{"vocab_size": 1024, "activation": "swiglu", "norm": "rmsnorm", "init": "uniform", "init_std_o": 0.00735, "optimizer": "cautious_adamw", "seq_len": 768}
MLP neurons of a small language model. Each row is named by its layer, matrix (down: output weights) and neuron, and shows model dimensions 32-127. Each number is 500 + 50 x the weight over its row's rms, rounded and kept within 0 to 999. Numbers have three digits each. A neuron's up and down rows have the sign that makes its largest values positive.
A block is one neuron, or neurons of one layer that tend to fire together. After each block is what it responds to, as a language model described it from the Wikipedia text at the highest values.

L9.down92:536464476589570562584586435548454360443543508459495572447446576554588485532529520534455387522534460621466478516578476530532445484531493535435542482468490442502565530521447543438481401469608544519519559552529516591548438465490542491521534402447453488516555517391413440477475528504311511503
Responds to: Mid-word split fragments. Short second word-pieces in words broken into unusual fragments after a one- or two-letter start, such as y-et, f-e-et, G-e-orgia, le-t-ters.

L9.down477:552410492492506534516470610529503484571618591441414465555522592555506573532401506514461514489532516493567523527504476498467457423480512476366556530538477538431483474483388507564504490536505473536447563467529481540535570449548511514529535521504594582522543457536450552533515535516361453418
Responds to: Mid-word name completions. Fires on the middle or final piece of a split word, mostly place names and years, such as "ork" in New York, "pe" in European, "70" in 1970s.

L6.down288:469450458439530533508523435456559614522538558529513417447446426561422602474489501537458472533530464526508463574519556491582585495509594520457496496464470470509467459441560512446502541503466516559376435527473467535414515514567590548488513518501444486475463430544440403552485550529402504468
L6.down305:576521511443470510474569496458498561605482539517500410451461455501606460438498450543558495432437513455476440425553546510462480484467470492600508470598584512474490499468507538612474476431604506491527559522540507458444516489531503423419484507523466463471525504521567526535545534549451536411
L6.down438:427514528559472443506527554497446527446397486444479500573477543553489596604428608465422504543555513569492614504437519449434456509541493496548526506457556510465531499638633489572480492509532455478540538544575543479488534494550409522536485461595470460465543435540468407493443492507502489503
L6.down487:530511504473468564473532483530514543599542509516367482550469434429555489468513478497542553555506558497386518508399412518518536538541516573565388507459540611516523432517459483598459539528508540442451398487474434538518406502446519544536452459553530450462465493479512499442550522520354590429
Responds to: Word-final subword pieces. Last subword piece that completes a split word, above all "ly" in "early" before dates (early 2013, early spring), also prior, Tokyo, Chinese.

L2.down35:461512400463432492463472497552475449465481503468504510511521516531595426462497479491517541448503510497436501489496449455442458492430436458521503483423440459510467485442437559436528489543428606574572470543524422533472579421524370505545525532498493408452479448560406422491510591446419463449
L2.down41:455505556457494528457498523492505472577409571535400424512499570489651509500530471589487518518560495410611467497497548490556493449509473610502536467484566546572481487689474570477495497540487566525501459519515444507447517439594557505494502527618506467395457477509497534559499463475543481576
L2.down107:482522540424469482409462496498508468519503524553494512342518494567485538573506495532499594530438523481518517536600493521462577465603474386508485483520520454590522522507527492420441488486499503479519489462449478521448511466477492487469489470537450505563450585385429503434516432477410433583
L2.down122:581516417566488524488423484488495556505552483472539529551503521492609440507505556544514599538471491580395423513454448530481433530476405505457500441521504496463376535584462495639414559530461492577526573539619533493491578553490430449505508541576518465515507563453496478540497567487555471464
L2.down153:498447510530626508478467588446464535475529425394412453511455466555505458529497464600549492433489572490473468549456453490445511532446611514555510482460589523541465477530401474471488535470467608536553628549565506525476546479461417580473497502540474521530533451523445527501511529461390468479
L2.down181:514417489572505520460503633485537571520459541436501490526491437526535484551458565422521444457519520511496484552507576501471519495445569419489532572444531475506575513493533491428573530441516490460461479512581555536517570520468528523531497541519504467462492496465468440524515626471472585532
L2.down235:492417609492561533583472519478468446455593535564491468471551505554435495494512471426487470511500442449469578532491474454525541427545524576482522434447533535609488452543493480445527472455495498567639570463443494535500502537502509458436525455468565488468506556477502486564496486522370601490
L2.down271:436537468531500510559527470501467511492555484559449513454431525514558489440438514594459466558490447509484461411480469480468435485513508445480508551504527599518458545586516538490446477524542440557527523515465507489468537475490456435586575486511527542507463550436504552435452474541244451489
L2.down273:572481515531442509452512553568593477452536508578502547510489487586426459541451510518482484484562431534514538460542562477428534447479495408490519520426468547464511544494628595529536422473509454461469525483490502444529511469498475491489572528569408426489533486479537471500533496489286540532
L2.down289:515423513488495546435474516559401544400450498527597398562533506483566560505449434541498458514555480597439562590508471517549613415530475449463501519488598558548448434475455520395448511562548423453579464473519509460522524527577543481606413447498574502509521498547423475505497552507415611450
L2.down292:452475439538471482451530367590510452423446588483467421467486521522526525486444473561515442517630459515516554503524487483480582511459531485501492566523464513392466569552479563578428547464534416470409548590525546469403440465608480446547582455482474497375502480520477489488476553580497467539
L2.down303:497569549487492418565441505528533573591499489476461489526521552558551510461470486441422450588508557392523574574511457362447563505484523410501501519539393487405452498569424479472430512515560500536518528436488481517543446485487459478606534432479472428497566474525458388442480525481413496515
L2.down346:529476460483579511551540551505569505447465460497477492489533582486524463475555452539494506525518545546467443480462594439548572453445474437445615518539499610486523564480487489524510563533527544482451484539508563414522514475547493416465549519561578510529445556528531531471463443499404457413
L2.down384:482465524524495516488576567459400495554546476496532486507500478523412527459542559484445453508430482519460511530450410370463545557475570533604515524511524433517482415514482555432553563402506488443468492508511484476449466477426563517503473513528470495425482534414480504441564489526347512516
L2.down460:451486470477429518526493408443532495485474489542456506455543434557676455512500450516442539528508510577475468513488481588550537401507549512487626557473445496543510491475534449479471490465518514520504478551466500510512483385552418469466578554461506477490567487525451413437484560555632506492
L2.down509:522477519438520585583510569496547586532470472520502497465443556615636486559530422527482512491460451508515421545490465462419572480489558525538561537458575526509486521529514570494497461510496545507549487569525507504511554503570446586572474463465525384480512564500392436442513477443308507473
Responds to: Word-completing pieces. Second fragments that finish a common word split after a short first piece, such as Y+ork in New York, o+wn, bro+ther, Or+land+o.

L2.down22:524478446530640487430479505505457501480507538535461561494429540574525511524545476551586479471460461552529501446484545509434483543438579346593594527438504569468505579504508542556513527428433448459469425578531513499494465529504410428457488468560573451423541512517542499503492645518309531529
L2.down99:536472527484447495496395412551581533511497482523399476533523482566702441570512462584403525558502504573466448509474462429509482502504570499506464495475519481441459516502462501500508537493505466455553579554477493487526501379582511533448439533473448522523487429455456503501477530504602458370
L2.down110:556526490426509484519509538593467433441507494490540531552423489456412551524450526492539470474430542437483414541484575567517519443497498461479562540461526470451549486425567487641493586516549428420497501487462471446588574425424548510462490437592498469529535532443558490495474575504475566419
L2.down128:482424504493438540451467532555501447467572454454462467606516446597504607518523465516497531528500513464550507539502508417432555527469479432499537545526527428465502538545560561410556530513427500525572425560461446425503553519445437529410514515508483469464450464481449484517532551515240509469
L2.down174:451520453479513481488530505505509506513398482495512462499487460380578452539411500535530473538608578530522572556590498404452406492510511574451516539543449517499495447448434562431495442463582570507527497537475474535502476474445454441424475488470557511562499526481344466490544560499257520552
L2.down175:537526609516520548500504479571469578558467450491533447465494383488420484468521532463482551428510511450453382512559446571478482447483530562466496498557508529423561605501482527587485530434491464526368523471420399527567509547446481518517457498491428426554428499488510545533518390500505539459
L2.down184:483495574533540521464478523512464462586574529521510466443419532472432446440536515502512457509428539461498500445552535471434479543471492489526453432519436430572531406488516437618515431562536504413504516363577408505463425511550514457503487434527528513479560420532419465627459495491380533465
L2.down192:590560484548455504462543514414553470514512500553567404465480464444599564467461466549464420544506403509544519439497449464485565512421502604527601576518388407455524498516453446462444555421512538497536453517479555498601471514418536523521509470380585424545493425593533502546386500507547522531
L2.down195:485501552443558484575597473547500438503536558498567563546468404461469492551445492428487449537486524451533426530519463505450549486439553411519509517491493547353526491471576485652515551510490450440533491510471447506515573500483539485510559503551398428519546493461540495492443642520528461546
L2.down253:532439516502455450521451506522454502545486433521535448609570647436480463507502509450465477525491536479460449445436520442452527615421473473589554477426509421456472512463500527542595540467559516538504415540536521509483544521567428562601447474508475437453491545520496539449565430515552467578
L2.down310:409431559444520506477481524489593462440497580578524470458547468569564547445408460539472541504538494520515501590582439537395466508417534553588461637435469509444534520538510495523416544550462447435504405576544484531508438500457572563520513511479470431531514429572449470577483495566436485502
L2.down382:527512441500588652427512564527548578537531430454568581557558619511585521414500460569481459505510548548500574412543469537492484492455479527521521494439569493600485491538516546432510484519447500486575474525509540503549513501484482481524530575438553453484506549541488443486491550403476541552
L2.down406:508545468543558451558493481509521475486471544414503493511487545444412439477526456502528503593537479558413424409503504626406559513463500520452553476585506538477471519459422436521540491578489517582523600542488510399488482506546535469502455491544478520499509397517536513493565490518637459449
L2.down450:575450522525469497532394541636567484594561464424400536477506492506485537496574602453439512420525505465543498438496517523525448491461487534562513513490506447461451564626492459501581506566471524506582508510485548476573473427468571463542496537569549441576545513565421407494531511596534434452
L2.down462:418528445537521433430530567511617540436503447509507499566469447444374464422533485579531592508512520506565613532495507509465490462443440477563534432452513495573381491534496508500583533424536526512464536453559539555542491379521430561500472485487499511551534497467524511537485420501421512469
L2.down500:423477542572516548505476580537514543493557498495572500503490521517607494490503498494506563534448524578468500494517519524410512500414429543565506553492509466545361474449408536515394413529512490531496575507513527447512514536570521558550469437473479558502505579518490434426605374474366452536
Responds to: Mid-word continuation fragments. Second word-piece right after a short word-initial fragment, such as went (w+ent), White (W+h), All (Al+l), application (app+l); also the first token after an opening parenthesis.

L9.down492:424531519553502495520526439546534423466455567512573387484549469559539353568471522539550565545496461451530532531433437477483485509527437495548477498495517480444505478462537467509473486492441532509501428558430461531455428441528474530404514500511544519464427524481541447508513503540560545509
Responds to: Mid-word and year fragments. Inner word pieces that continue a word already begun, especially the final digits of years (19'80's, 196'8') and pieces after a capital M (M'c'Lean, M'ag'azine).

L6.down14:468499500442562409527464467526571504588560417502416541597588500576459448453465471466462499481536475438541501520461421585440496420612546544417545512557502492426491439420445486535503543597459486479500502518497520461475550542558489550544530459500513467487515473566526454444473505543523566526
L6.down79:461441470542436539523456513441488551557472536441404525521439520534374565479513498485569443518511504540475443407466510572490593457575529528337460624521524531477529534511427459451545586533456516485537531602415518461494538451529573547465510516498455472577581431422545597521482455504428508485
L6.down241:493539547529462535541534561424536387486552507524550537514522483478528599436407504526459519526505485416460512629510480597406600448515546440545528502474551413495535559469471479448560420528399440533481544556560440459512576514564562487541497542416530585519445501530499495492470498444474523528
L6.down453:492497532528474505557522574452558578491494466483489597600604503565548548508414539452410454492521568517517521514538516467475506412510590442500520498513477480498542583590515449500426507498480464527478495488510509469505549475521501513503509425483497450488503482544540409440536546505508593557
Responds to: Early word-piece continuations. The second piece of a word split after its first letter or two, like h in photon/pharmacy, ar in parents/character, r in spring/Track.

L6.down25:512535490574475543489514540479564516549460494438438539617514459519474497580457482507529475488527523503555560460451507412522480492474476534466553491446533487432545564581499559464485553464553444460494507485499476524445553514520502439554469540601534441584529462530557547494487495519438373468
L6.down136:488479441597505385504492585423470488457472382492490580569477531559513474551548389502550504512591437560448492493440493515546497449553525442481592542531480531528449579497515451490607448491468497546508547533437436470479528476538550521512573561522506446523506470611499540519467475481496579558
L6.down230:430500462524498506480496396546627611505485547531569438461499510532428484530465489479512505551537434533391524523508489455485522499501543419581549536517469519445487547460546478482522515481490468454372504420465321450495506527521510485463517528498432448472415540579491528421466626471480514592
L6.down252:531497485533466508518429520514423450482479513528522474469512431546572584599486527521540522590474533575527496533439453512467448571564540532540563503526497511522503497527486524597579588508498473443566465483499621565570595483494485507525527413613522496496458537499481415518522478573519510520
Responds to: Word- and number-completing pieces. Last digit of multi-token numbers, mostly years such as 1886, 1979, 1988, plus inner or final pieces of split words like Urb-an, Ukr-ain-e, mod-el.